Part of a small language model's weights.
Size: 13 layers, width 192, vocabulary 4096, 8.3M parameters.
MLP neurons of a small language model. Each row is named by its layer, matrix (gate and up: input weights; down: output weights) and neuron, and shows model dimensions 0-191. Each number is 128 + 32 x the weight over its row's rms, rounded and kept within 0 to 255. Numbers have three digits each. A neuron's up and down rows have the sign that makes its largest values positive.
After each neuron's rows, "fires after" lists the tokens most often just before its 100 highest values on Wikipedia text that the model never trained on; "fires before" lists the tokens most often just after its 100 highest values on Wikipedia text that the model never trained on. A number after a token or word is its count.

L2.gate488:135089128206092127145094135144114181071156137121161143130150146141173200080162156088159149166086139077123111165148136147155111137081083146123117193133152129124126154127183169080146129132186084164099158107166144091158124100134161076144150103140108103109116142153104103173109120129143147149151099143096137146068131125118118156141101156120128197066140119120097091101096114132138024107179018152147118114119120167138118147121105119103171142129063091098181135092146103178073139092115172068122144131052143145093112092079151086132144167090100101117107089123135112086147134071173103126
L2.up488:158154159168128091169141103152133156118145148122179104132172156091138094158151133118087085116127134093136139134205100075175165122142092155104168095118093112138092111140096107188124099138100136100108132135181079175164097193199168145138178066145157104144119119184112175128186173135165104091123152055102119114169090138102090115146162105071093164131113155144119122167154165183130115099158140112138110198139179145166163064137068118149089122095068156158117105138085082137109136095128091148137148090076187074117144101131132114141101132092104155102125110122192174103131086149122084188
L2.down488:124128158124115155133122185153168150139155077170054116098188150147118135140160168124104123161132130117110185112152077091155172115115135125144135084114171105159072169152130101137112086119080182109162110077071136099144136154117149118166161174124156062167112121152160147105163085073124202162082110109089146152119158101100148159137143145094079219112200100124123161149118147113063084129101084166194126082181149146153104118147144173138167081087137157157090139111128145193118086107112126167111172075108168153096084152081100129107154102115165142178143120092124057148129121138143114148
fires after: " |" 46, ";" 8, "," 7, "|" 7
fires before: " |" 46, ";" 11, "," 7, "p" 6, "." 5, "–" 5

L2.gate13:085101122171174127103177079140130139137139136096138137098196133146116148111156094151131092172173197110134139188112145136147152122116051173097098120159182156107148165097111105191139166145089065117096100130104066094078089108092110118119145132099075116120102116154144115149134162139112126081083064148137119175160086136080131121072093187161150099159154112152161115120172075167103121132163117161067139182182166159139126176101128060113189148105121128117107143184140108148081112113110149146097048177113147129120096142167107138124148111094176074118137167153111194091103078128125121155
L2.up13:071091093127108130177084146103145125158154133124171060138175067126111156105152121087097126124102083103123154054136152114186166076141119148131117120155089152125169144171132120114112094107126179145076130075100192121147127105177192071152134188133134135104082080151110134147140149102142167203150131185154182195088083117086131149092144127200166159152138142140148157129128126106124155083150133072110169133129102108137080172196104193130060151115103142153132134173135136146100163106061069084185134105116131128107110136106094094147096113100083138147113110153138163126070109119159107124
L2.down13:089153061109101102166151119124163100168154115152143107127119095153180142141142139086120171122072126147084138107110116140144131113127157103148146087164080136132166110135179115081098088116148178112143133111105111129128107131129141138063111144137105104121164037222106071138205094080102127207136098129144143159093117090164157188103177068133133170128134148110151149129144126145138153104154095128133094121062123190141143115242109148164137144126096177120081119159123154100129110119063094106161100092178191188126124148083084130151103128097109108144101090078135138197114157107139098135
fires after: " |" 76
fires before: " |" 73, "\n" 9, "–" 4

L7.gate474:135167087126140152145155141090069117155122137137148135105057155108160143137189090106128177053176153148102156138209047081112152109161151137126173141092111155232114127189141133174184112122124142131130135165099073178146183159132095118111119105131089208158137108069146178063116106085133129170171088157124089103130140133144120128101161129158168092149136079107117139166132152176168139151165134144116153147131158134112167093126124068092148134140158121116165143155123143134125059121095079152088122080208100159114113178122094112141124137172118139165114101125149150103150128183081128155
L7.up474:074115105167128142136134192089168110145161121057148174135113096082111087150138158169129178075180136127164130094081150149107139038132131124102131127145170099110134087125134152164133113090165133144130162100084161115134123201110055111106059138094140116136112106149153128104106118166177135099089136110110083170092074152068180189163114146176134145118198136169172133134139105096175129129128078114081107144171161085177098128119157089170143146099076114142054120112072121119136107143139126135131122148085096144112134077116118131182176169054108131103136090099190117080150110134092108122
L7.down474:132096173208121154130104111153142129069118155149160111132113101132100090093099140154140104161109200127111115107125125143106137152094094115107115131143150134052158118085122160176152094077113125151095148108173145113115072135106169146104123197140121125115110134141166085165087126169093170105088111116169121154161088123094135147129064143124155133031118069133103145079150134091123109158111149112185126040086114073124158079109109173094082149105155128123110131135164139161129159098144103100199092176116190057083117094113157134051144160116161111098096131168045098140116143157112149086
fires after: " in" 40, " In" 10, "In" 7, "akh" 6
fires before: "," 29, "." 28, " and" 8, " to" 4

L5.gate168:117171093110140166103112121084102179140106098158122059114097196212163125182144152137146147109191203140157139106131121132137150102133174144140112130135136176132142114117133151157111073081138205171063161094130117188072103109064106119152122149152195138157113113091128117124126059097158080129180135173098155201156145158118172164092161182177129128140148130161074131128119080098118159171092135147161128074092148112158103125181095117075099097097137148127113125113098153125100156112147105093125135149169157093141164137107185126122103127199096082139124071125149118130104129148121175072
L5.up168:145140158143197138067130089099125141197093136196090108150078095094166137101073067174163167132142151118162126069108178138080103116137167090157171088122137081073123116110166198147152085054174136124109172088159143125102163134119123158139108119125138180132113089085116063119142137167131134152134157147151095142150154149151152126119136106159139142128068185162069093093121158120081102111136122150141129116096122147145092148103178109177119058100181158167130160117114119139115137124162146057149097088109201125158130138145194134088129134092049141157122086151114110108163172089134147102
L5.down168:143140106120110136101123125125093138189138172114165160135084155142095106214178146152109104125184196105149124092109116119114171121179140175138153091237118074177176168184157143132115149145100130109135095149108116061116105130059137096180064103087137125159095138113184160152107146115154139122131127093092134045162132146143105155158113113080135184136136203118139173123094115162098095111180131087176178067163173144137132107130159101104112125123117132106058105151129155129091107121130155099144185148122198094145134115128168189112123113142154165147155139120130113106148091163085122182
fires after: " 19" 23, "19" 20, " 18" 5, "18" 5, " in" 5
fires before: ")" 18, "," 17, "–" 11, "." 11, ")," 6, ")." 5

L3.gate252:168089138178152139113137153156110131075110105114120124187080056120075176086171109080138146102091119093078172149131125081099166167094118097114191119115131163149132078102139098139203073135128093102113137122086195130146087157152132145168134122116120169138090183161166152128176146112125095101071130088197146110097098110127136187141184130145132165090070133135150129114128131106104148126100062212158123140157119142126127110157075168177125115126118099132174083147132144130099137174170101183117138071052073094118129066099090093097156169170150169087122156117116122133103117132122149154
L3.up252:178077094166114139183182158124138101176104132128157124092118120133156132165189130132058105174111138139105083146174137084172104120172127121126157118127081158180113140149143099133126167113138115115120173080160118163168170095147142097110121136132083134097138171091108190157103133130144057142107165140110113157080056155145132124106126120172120081148049113145083113106177156190101167101174140145102166220170183127112094138148101098099122171162129132138193090114123106127113141136159097196162162135118081099162106136095078105097095163130150137179168142096112212122127072114137170131
L3.down252:086143130171089097096122118164118136129193160183101186057115103187139117149183154175166061156127088095097158104180168132126144070118121144128101129110117112133150187144160196101133115091149177135151145091150119139139119159137146093138061187097081120085109117168129161152121125161092116148107096144134068140146097140087167211140125073156121135100111158116137094117171099139085092120124109070224156103115141116163126073137140177110129142136154127126113098142080120128111111159167101191146184094127185099158165138092185112176166102136119137196097134125106122172169101120101121144
fires after: " |" 70, "," 9, " W" 4
fires before: " |" 51, "p" 11, "–" 6, "+" 5, "." 4

L8.gate146:137141122043085115156106080177166135132095070172128130135175119173176090154138127088153096096142096105140116129062120127136072115084168095074145151157058101125102119140060114155112094143113101126080174090186132100112151093146104134144134174107094111071147152092084097092101079053130181114130102119105122068137123152162134124159104134071119125160107155172158132151145163153153142077146090153139115118151131135126081147144059204130177116116175094141185143138171087188099118073091101144123132104147115145145071155111155132119129171167163086164122083118112151100082171128168125104
L8.up146:106196182095107073199127147148127140096160064169141131120178114097174076146066068115090092068087139183115097115134135128136146115119102130055136106147087131129115161182149121178111107165128121128162127116162136170154071158158108138063127149151118101147188177148156075122150123113173129133119182156124099128127095129181174115150108117144146100152091069132161137139189096125137148184148112085087145136094149148151103119143131155137183121161115193077149149121160110115179096117112117093147137130204077120092131151118174159138110135152193132187190099105069118130098081112100154137
L8.down146:126141118127133150135129139166109108096172143162131135140098120109145130132193110116068147133146123126143154102084128110063107154095170114043130067171126157109133134148145111167113096152109165148084122077124125161067120176130124155115105142204125155149096138080093108130137125073130135127129172121115095107173172123109154184162073139159116115101091100063132136143142130181126145110116126085135122147109185182102166121147177088169130202129217122115172195149119149143151091132053122109103052128143099153128087137087202140049111151121131108169153117128109147136156124061134197194
fires after: " |" 45, " T" 12, "ity" 4
fires before: " |" 41, "ug" 9, "ort" 7, "les" 4, "abor" 4, "N" 4

L2.gate341:116113115173126084116147102149154130128128156106108115168132168111097110102171141117177159133144138169104156128095118077153226182101074210127132088148135214126150068125169098144186153106111128130074119072122125100125140103138173118131151123147109144124086068105158115024191136102118087166094088119150156164081088099128121110082151081137130165179166129138083125127173145146127136115115148139135128166136114153189148164116099147113123100136118099115087062099150125104087063098155134131135108107089123071084071177174101156126110096110134150149156183204082104104153113130153112137
L2.up341:144140110148185134131143151120127135158174128151132168132161089138144091182130113122151150115123158106110105166163070135095117062160080086100109113147083165152143130143091102049140172084087136128104088163088103160153053091143151114090071129083155104059139118119126124114129069108143134137138145136097162110154060116114127201089150125168156165097127098137150069079092114124167147128176139096088167169153111105086144163183175093130168140176084154140154157094125172145081131152110166141137163083044154154161154119144093086070100121119109092062128102092144142187140099183155094136
L2.down341:106178116170081155138139129164115161140183146136106114127125083099152127158147163208090128124095168149126125168136123120092193137148070079164144143139099097136125130174113125065142155086131076099097145149132128063157099185155180105095110168118109183073157094158115093140161126074135160198122107093119159172094101128078191163140145091153132133160149102150159116121133096116104126139137112067094175146116111152133184133148119115086170131162141189143090093180111134160087106126114150136130181132162178214191160102087141105138090169141101100131085156067117113173121066159105093114
fires after: " |" 56, "|" 8, ";" 6
fires before: " |" 47, "–" 6, "8" 4, "," 4, "." 4, "9" 4

L7.gate29:088150144159105168195170109110084109105101104103105075121151078164124107140151100190135044211100132096095146115165139135103153132083092120107081067152142164190133116137136154109142136114083061120093122103080090131109176119050162135088163136146100078117172096118107108162067103146140152148133117179108126170158135104179120111065088081120126144113130161134131114090148112130120137191148135141116109143098171079147136100181152061130143095189077089107100134125110165135110045102096138117168126116088110146135140146140119073135181079097100137103154085136136135157110139057130154089
L7.up29:132156158241136120190150101155140108129065085154086166152096091086091054161143182159174094136142092061170104159129153151128125117101181121117196121091149161101152180113134171114084104115101125098108124096176093109165160087076217146130074088150158117097132188135153153067096137172105163150120093095092070071142146140134096142115129116097124132054148171132124138177113112188124128124176130173168132122143097125111119107105152123140109149114137120137152104132134094184130131105179164176172085152155134112134163136079158115144171115104145122120121107115102128165103147169151104169
L7.down29:145165051119088067151169076087092023133144118125141092087134113126151061093130131119117097118148155162106165185117169104090145110137162141134140082138167131122125048163108126131083124112104113121116153110178131112133117172087176135104191142135124111134156119155072083134135071091082163177146185153116106122103139134122148139181100147175142152080077096133112174165106142147135157157160105095150166103117149162133129118136216165100106111152070117106066137191169109150118085152091098119101147125082109125170159117160072192152134099155077140084093122149118082133173097129120116105
fires after: " (" 31, "|" 16, "^{" 15, "_{" 9, "\n" 7, "N" 6
fires before: "." 28, "}" 25, " |" 8, "20" 7, "-" 5

L2.gate2:112121142174118135095189156134138084130103089184123142126159105145151140114178108113141109103120135129098136187124097110184127135070134064110126164170081204073093081097110100106183173088098122155092112168146115093220060168135168157099174132125146101124119131167135147105127139136159128164149082151101144170099044106143136157061128153125143104106092114211104102142104182184114105136159132137126126112089106068156152155144137120164126105133073108134120099128162150080096170148143115100103168103114103175207070097088130095110110143090188139131118191122130095156121149129159117168
L2.up2:066134127175147148176148108184100169133143128104127193124178138096107082070201120151083152142118130133144121194143095110123153146156083141138114145134085160126117150182120131116135138114180115062120112111082149064243109109114149097126157138104167174105126122134155121093119139110119174108108147149098144149113098104126154101105174153147200196100169111109131089120144170087117126091143062185148128153186114119106131163101109118101178131141165200112095150120103149157161084159111211152209137111131139153113133123131124116094042124095113134106154180107162129088144106137083141140
L2.down2:125192151170113164113097155146135162116124150143083127141103095114139125167151151154155071120081137073123142110160200129127164110167096127151105195184141156147128158136157168116119118107140192140109125087113182087127121130193175084097087158055144119110163098176166094153114099076159119139147149113157096117128071108128201150137123083131165147141162109171181132099144123132076135142110094155177189109155113137072151089139126110104185173132171215164086130205132143154105106094192131108118215084139144138150127116112145140134149145150117147137121182114165076164141086164157099139
fires after: " |" 46, "," 10, " -" 8, "|" 7
fires before: "–" 26, " |" 26, "th" 7, "," 6, "." 5

L3.gate198:090144159143129156103118137131146139205134114176097123133093132145136147094132183126119137148165105083129105120132197168179139074127082172164106093075135116097106163132119189132153174120130117130102162127138130110152087100174125127175119194080081119163154171119134107120089177139129074180077141088136128153065095108150120100122118130193142103130081080183117136094091135097091139079121119167137111105143173206185085092109106141108143152105173116059189124114074092154141179137142113050153086107156139131198171095090128113065124124172063091152145130143096129100132154107121151127
L3.up198:064133172177103115161104109155147193092144133094104146119117133159154130152196130101122159144122145149141199157107168146103170077149099116117139106138116142128086101132104171094127168132139147143159135111139127184202107028095093148217141161049144100087113140096135097118133139112088178204089105160158098153105082148112119181178124152124152223138092146116149098107127122131089111125140155158128107126074212146161114148147133198156130140157112103114077113100153163060131164122123140121144087146103143110133142159094122144114130099155099189135113145102094114092201118134107083130
L3.down198:133166103157120164141074088086103109162107110145158130150086148104112143211107127136194117072096143131102132184082097087139112153198170145155130144160147107112164125104207145104079153163111129118127128129133097173194087122090087157133106119170156118130165069094125141171145067174142105107144134169203139126153121094116095136255129096097168137111118120110119114172150107144097114126144147159138180124136099148113128118134081142144133160066142084126124135155107130068153122135178124114138184126127116048076149099176155135171103098087116126109134121072119126111082101098182114141
fires after: "," 21, " United" 21, " in" 8, " of" 7, " |" 4
fires before: " |" 18, "." 16, "," 15, " and" 6, "'s" 4

L7.gate385:145194113090140056154183154131077151114152102151192071180145123143140133167160140142126125160064121118130106115135112119195120144159069065088115089131071151121144128156132112030116157109115137107115156146133134101122143128095193103166127124110161150121129094138144161159159149152154186078122090171144108087161133108127115132125160124075095112131105142153194182083163104117155132172130166161093097135100138169168108095042131151104126131085088100162101132102117157137085161111115118126148145172178147123136192185105082095095088142171158174088107088134127180188116122195107106144
L7.up385:077118122099073138121163092147143159132104119130131108140175220124185157114100182152137031182145154085106107098170102156177125144061198137138139070110107177139141172072124117078151188095159157135098101102118099125129149090105140110122141108153139135110110148144100097134122160111166106108103111150165129089168125129077147156091111163100124103121158165169149087121169122185151162128176158158116143190176092144108162094156069138129176088135058073113125116045135120189086105101101130131141104147117152140134124132115147047153139141146129140085151111194118129133148144169111188154
L7.down385:152180128153176042120185168156133155140135110109205104099136137113056115182128129085100158060040156122118078161155123146146173140154081110080107099134095169199154130100137127111095121111097157162152134147092109143091088152104141166208079166171197164118169137156118123079159107167129103128090099132155135139150132134133112096160207116150158092138088155095108183142091125118082102183089100174151124083177138108127098124171101107129137095128115060162146116154125127115080119108139108139077114140162162092155167123148097143134113121131178117117088180114168135150119119141090125079
fires after: " (" 46, " l" 10, "^{" 9, " c" 5, "_{" 4
fires before: "." 31, "}" 13, " ft" 4, "ro" 4

L10.gate262:146198183100130133179140144121128089123163097102140166142121142074146094099141165118155125122078093089137125130127095036204147154113155111114133164121158177134126130148121150125145124092099111146138126085101066124138199183120157132101179111085135119105140116099107139114139154137133089145076145185154108137120101143153075187110100128150118074070070190178158106111112193113084127099215150138095114146161142096159131150092053124112103164144072166101141130080109150175152134082084156174163101188130124134126114118159137101120174143150131223150143095140091142133127118166138194119
L10.up262:094083127185113158115138079155159164135153136142110134117162113149091154129120181135167126161175192102074135140124177143056076104179145143187162112120110139131138101135075096120187150139121147166112137124088110101141144122096178125111095162139122130085115061139170149127151104110091183177151096170125119157126152185108143065152122121095144074144142121105200106097195091154122134185176031165169073071099126145184149181101073119136113148108139151135095117114120086151185118133100138099101142070125098130048135102079127132109096145143134114096149117147188081145146120139092152131
L10.down262:090066138174127127158138148133181109170131122122131166135097099080167139104098081149128153070123201099108159125067103157146093119164148134082171134117099146104082084062073156144127172097132178093176161141103152122151145126157155131117044127133121118106140109140123079086155191100110126131129148135130094104132124158085096170138088131138139173101142104154136117225141070120131132183075048150139159160123117112116098081139154092163121125136128135199162088121141119108103099121125166104159115087084133131094156155108068117083089060180134190162116121048106112150138123134116066112
fires after: "|" 46, " (" 11, "-" 10, " |" 7, " sub" 5, " \"" 4
fires before: " |" 35, "." 12, "L" 7, "ubl" 4

L3.gate354:133109139144142130147139134135135118116125118097119119178172101118114119100167131150117139157094141105111144166079142131134237100116122116122068124133151159144047148087122130082139128168184145157085125175118174121139145121100125092102075177101108129151054118159115161072146179122159091164097125112127119178078045097103118167116152115106150141089128113125125100120142098121189095088187083125138129178170167122125141151121112144051145153156109123123190117158168137148129099101126150108110155086060077138046096045146135116089126129081116130119142124174089116140046136104176098205
L3.up354:107084194160133148099103143160168140083116106136148166093142145102156108115178150140148102155186120117111120171086127100135117119189143099073097123139047166164100164127149116047110185141138135121138121090071158088177125141128203113074139095141091109059142142115179167148165147128122132153199126088205076161084110132109145153102157175124151105100136107118142171156080076122117128117178132136144169198129134137139074111123115184060179151095100129144168158096164104108139175162105121146091171139083134117093086145141099112141130116081135086108156148093124193117103150154164126165
L3.down354:129162133171104127092151101144165127141200136139100145077095110133139132153197176171104140164126118125088132103175184175144149101153128112157128141173132144144152155153133141115120140108124129082116109146159153108167126144156111150159011164092078160070091106156140131148110109112109173160116081108146099099160094117142126186180123048156150131105133135112145117094171085151098140105173059125166218110130129134154178086129099125173131182101136174123089089199125141128123122124133071148129255076117209101121160143149160110135145128101123152141113147130131125164159091145125103147
fires after: " |" 63, "|" 16
fires before: " |" 63, "–" 10, "+" 4, ";" 4

L3.gate335:066133076093158113085137121193158124129115093138147164165136191143153118146191129119167102072181151121119156157146144066136117115159150108103102194155133105100087125154167157158128057127089169106143148111092177105115089111118068053088157102146156061154162151130168168091169083066159126103121076131146095143106122107228127099074201171064091097129094120130105147106100094085134163129096175110088127119127155141157184106156137141138113133124113123193116123129088105111118104136075128097149105144079088116123108065153139138150126197175133117121094124170140129136142148129141114138
L3.up335:110106108086191119130154143100089109129107111145094112063092141179114157116142157089126112141085101112085138120101183171170080156188133128073089100120098136174098181191134118130061064112169135072131137108148084137117194124098146074129110157132143159131086191136130122157137125059120184119139186171132099099098134077128160119169141118100104091084167136138085148211081115117103074092173122117111139104182085091176130158126114138121088129080099181148156135085118079159097139137130104086128115145145097134116137116097115098133126104207108130149177147122143172110155185102182147170
L3.down335:130121151072140134099182136141142067149159148140148109115155140175114105135092148143118142161094179163138074153111144144153064084143204124149132134124112136106160170139147150107039109093150136111175115125142119167030204128090103141154154147131112150128160084113099170179168113072107090153138206142164095131161155175080112094127174115144139120097124117082091139187126100139116094091113100091127100123194126110168148093113141133144104097113124158106130184120113173190097119216144113133093175118154120164118132117114148138089136154087112142115140087080108100119120199124125127230
fires after: " (" 31, "–" 12, " |" 9, "." 8, " km" 6, "|" 5
fires before: "2" 21, "7" 13, "8" 8, "1" 7, "9" 6, "3" 6

L7.gate147:133177114083111141129106155073102173164115135138119130065096101092139091121144132105086206071186140192137130107122219068150167125130147146124160126126124066132071103157128145185169153102104117060190094152116159136101063127123084088141145109152186165167125119140146141084142081136099139130100142051140116090159141183108149095082168128119167132155070154105146108121102147116143152144188102081191111127126116155201092109147097096135101091124185114127129077077094157148144093174124134120148123156200086143131123124120144135095105138125120160097077132113109125120094137169087139080
L7.up147:169160149097127121133111141116107156115183117111027117129067077103156144132147180166152127118091140099156133138175138056161151103149127134133136064160110135120134156120115051126160178098148206089166136158143111140126136118127148141156162121105164140105116157143179083120090110074111173123148120108095172120140150137176155114151082102143149117133112096076102099122134117130227147102090102127180145172103136164164078106078143129114042138144144154084122100102119162124100099144090157069084120113091130122105208103082163105120109144092128068123061155076112125096163098117064135169
L7.down147:052108147108149114124125119112173120134081141168210181157119151083125122223130097142169146112138140141060139117063100146130174169084090115095103098079127077100178157129097166144077105098088087173130110168190052173132099097097131108183138178149136137136139114120214162139167132148168153118149094102127131071156157114139080180158122153135125101131103147136092128106146118104122083103131194168104075091081096128128095118189173124129164108113168126076107121110165139107147126089140127192115093141126183092148144077111127113101145155170085132158150126113134167108095164141119121124
fires after: " in" 30, " In" 10, " 19" 9, " 193" 6, " 194" 5, " 189" 4
fires before: "," 36, "." 27, " and" 6, "\n" 5

L10.gate108:071125145157093112147062116183082157129088143141165157102158175128092159136171070072128097163122168142086173118135134097121090119117097090128111161127140074035135069178101130141160161068114126167111121120110063131087088130105145169096173150096094109117062160143148106169075145173124088124112137119104074111099181143162065102151112156090153087133145165116107137111088144166114141113099087126133137131141111118151077155127165146173127164137094060121193061138161076164105082133101088110115097127064121150121155136084151140133100186168120127133137126093099132097061130145078123107
L10.up108:109144142108111079121112134124065130059137199092172071122153171131111141121152141142146132075143155134136129147129099134112070116152111141161108138142147101140101045119101106165158164070083159152093140158078160159120136130111103135128134149114095068161056096149115142109147198186075119149095110119100097145080179161128109126128123139151086115108098097118107068082093131061096115144104098128171191060130124098120169146083170132203130118069137103133147089121132122121180095106084152146166084107086150092128173077086143122122189159087095122105098077158119085085162126091072136122
L10.down108:125159157127113154121054155139055154137126160111103098156162113221092130230144150156149115125090070091154128123102129107083147125140121153138097113154100137152080137165116075133115161092109169136110148171084163127105153114134169162128070129125066131106151105068125149119155167134101108195170168134105128129093099131047159061159133146133102192120162175120095104163104118152112184144109087139155150112152117113075118149107152123139148118162144062135119104085124151106088107123130162165117184089093162105125134085127082158126148077072132082161106055152129128165172122115187082154
fires after: " In" 25, "." 15, "," 14, "In" 8, " 189" 4
fires before: "," 60, " he" 8, " the" 5

L7.gate324:129189188123101143118136147142092189147177134133140134133071160118124145141188152142093170188199106143109162166195151130111115103146137107130141137137124152106104046132090068184171151073119173090142136125125123089130150113172112126168131156112089119149137097113141128171161104108147086148133118163130111141173146178140164129055159124156125112123092158121131122093121116139142184198137105118178123145120092163161153121111110071124050079097160098083080143110072120075120145159115127076106117088167160170163207106090112090119134149107093084070085106093111082115191088168101133129
L7.up324:118123117080127115116145121134134178106141117135108161101123160152103109090145119094150181128139137164113135145056142075128127169152135179108166095163134085124069178162137184158027182145085148139143118155119091087093103114114096117168138168132118064142098157133093100134145182104217158175096148081107139179181144129144110141132138129129115067133071103097076133128132151101125102106110212138148119128117183138161084166157169128175120134130215154125158175072073173112141120134083168102147179199130125156143132107108127163164102103118141107119146155133142132066114118202153144159
L7.down324:058102113107129117115097135068158150160126118164201167128120159101122164161115171083115115100153159145112093141137180084175111126047194156147107143096116111099102089165140136186108072098146080133157118143115117085107122071111126180109159135153169141157192062095168120093166169169131145116159116125102141077078141124127143161175105076136135176152121102145140110188080132130153125091121133123087136082136120172161130096109121176104103130073125116074110157090183083123141147134164131161130085163097074154083178130139183149146088088115070168110166116149092177158069146083119118149
fires after: " in" 24, " 194" 12, " 19" 7, " 193" 6, " 186" 5, " 195" 5
fires before: "," 27, "." 20, "\n" 17, " and" 8

L7.gate310:127115114113075164105182105114109072111089111107183179087110150118130116139207097115144102099123102153119179116160176086104131162127166098148140106141141178113075127178109085109094118156120093130144108141152075090177119094131096097148154128130125129150121148119180150116120189072083103043160110134161158141115141124130087145173064090139090078142153179133137120079145129139165128118165204121163129153086165189175130098128112071133123162148126144161131090075102079120071087128078102121112107104124141126144159155115102144151096161203147109214071169099110104111120201103103156150
L7.up310:168199161134115091113123108162136159132141128051112104133253161135092127135107081130176122093086079082121187097053084130102126122166101156114182114117096123183155116103135199118103137130135100166140151082089138123156077134116137112085116117132075116129122104202122116095123128166128102122131181111120125200190158108167114122142145142133126114117131119169124161088049121131123136177123144136134067170102098157138130142116097137145176146107106083136134098152129092120092095150075074127150092100077083163098138156076159148177115129084101122202093112101116157158108135098103141186
L7.down310:126153151154083169160142150149148083147091105165163126104193080126124078107151077107119082136128123134123099137112139123142112144144129092125165085109130138178099141146135141035193208135133073070134145135073180139184132092031115152130118120119169121109173187127142131125100145183082111101162091095119087097108143139099172145091149118127151135195121094123122138135085139126151171136137110082120183110138154157107115134126104140115079082153156154116164118146157089162058153072126064150083139116139155120151130118133198188197121079171167175104136160159102158161151154110076113123
fires after: "," 58, "." 19, ";" 5, " Des" 4
fires before: "," 21, " the" 14, " a" 6, " well" 5, " to" 4

L7.gate287:119140107124105134179177120121148085071128050150133160182156158101101185181140127110117120103112132153121108196203119179139172148119194092102117140110139147173092157060116106126114127138125144109064130082078136135137141115115194108112162100136149090123157149160098115103119116110109139106123107141109124173056122127184160165129113064141172128142167122150118086133142070212149101118119178147105133197130111159093134150106152150119096182148189143153105066084124140167072079135101081158145113150092068158098121159067109089106136103149117134164145110126084160165106089133185086132
L7.up287:112161137152094101193134116095103188134100044125147201120177099142119153118144133115134128135116100097134159118121114129107137164134128078092182098126131161150114197093144120068080048107132133168065101089164181079078162092110118154130190104148156101113138118136144175125080159077174155150147127117122172163146109160064160068122150144151185170071130130142091118135172131157105114119087200156116110191060128097149106172090102144069076153156202149176135147081100152117120119117127098167145132156140096138090127080166104122132127154163136135147117086135147164160117125138082115118
L7.down287:164137105190101064113133168125149104157148210096135149153129176130126131159102127085100120100122104058089107173107125144121176120142150104163162117105166187150102120174170143082152094136119108090123100130063160146147101069124154099128084137127123130177125154139062106069118131117160159096086109088188085167143155105140119190150066106131155133104138126120099094126125159159125124112157094114112142172188099139075174120155138187154117109106184073135138185113083143170095171111148098142121116118107120072096124141157127121155130143123199120133193113171062076219161113118086133103
fires after: " (" 30, "^{" 14, "N" 7, " d" 6
fires before: "." 26, "}" 14, "20" 6, "°" 4

L8.gate457:090087149093124120156161113160116126104116078138164117115192157157167137111106065126105127121077128090144123136141091171094159124092111119122113170163128153112130152148155100124107075046132143123136114122128083109104098064161121138159132203168145096172128141115126073088142158093091116153110109115109071122115128181114147141112136166093130105137131152172119160154124136154115141029177169152108122131111150130122104132113085121203080154155064138129187115077119099179108040067136088153127115082133128141064075105052106089117063112149133154169138078161081168125116186125174126099
L8.up457:126066129109099119094168156171116124109177078137150146114136154168135099147086102137104109124079086080148101079086130098130188144135119126178113157164110179156217156124142059109103145088124121118179143143133163160172129158148115128169156164103109136160082151062112125117084166058134097100120153111063095089209122132132126150150074139117129142150093116193136157163170131165101133132099181188122110109103120103087125115127098151195097161163041096097096083085132094138180084116178113120116105129167143111121149084177123119149071121105141122179123111189114154144140149110165143167
L8.down457:188208117111099097086183151136142088087153110139184127065119169098130146138074175149130124166138106112141069090132131083117137078159140139158139117098148118217142128171129153121111141142164131123095112114097170205097149157125149141150178115142159169134095090083099127110103163131070138155099105184089101138142169117132173131160059087128110145102089157098169101175136188125134129203086163144133160089129099121094147067123077139115099141113150094127109146136151133162128100141110135150121115137148170094164104130147144176159148130177182148090151193065168154161151184205106160116
fires after: " |" 64, "|" 12, " (" 6, "," 4, "S" 4
fires before: " |" 67, "N" 11

L2.gate115:152121126044139099140102151051078143148142125137108136098161140092087080156190169102174142110149123106138105138116103103158157097136158060070132121119152170102108103128052175155121175117088101123148175128079127119149143098080132146080133151149171110158090142138123112137158060120146138197126202135174092104101097123122123120123108120087135233136073127153145162093100096123102134120116101170137177082168101168118115099118156163122187149182113104166186112134111144179074131113160119076166160157154210154125128099136139167180156125165114154123130124139134151067126118123157081149
L2.up115:073136115136164091128163100086163102142136082059062128110136169124114150062153134170108059114099151137072187114091181156139118106115151115106138142101145131126165158131100118185148047101122133152109149149160141087147117100132089112151169172108137090145133145160097054142104080072085158172146163132097121165124094161120151056101112177136140172084163153114112135117090115123166135130170130108132074145145152098137182141128098109133094088112058197148143198084106138153108115129138152065137158142118091094129148223125151118113140064116093105117120123101152144137160126039115125149
L2.down115:140114078131090063135126155124127123170172113106071206194194135072093156103164111138185138155148154105158152145128150061115149133128178045163160104171122171180117065144105071129067106100062123113182161175123111128115167137181136150162131133138181123168142156098085113131127133123103153130111135155163129125065113178092116117152117128089162107142135118067138174168134144111127144155179091163167157123119151097120158087144139193112109104116088167147135183087124147197134131114135143101119163119190151141119163117108178140075137147115115126123057115103192149107126134076102111146
fires after: " |" 52, "|" 7, "," 5
fires before: " |" 53, "us" 5, "." 4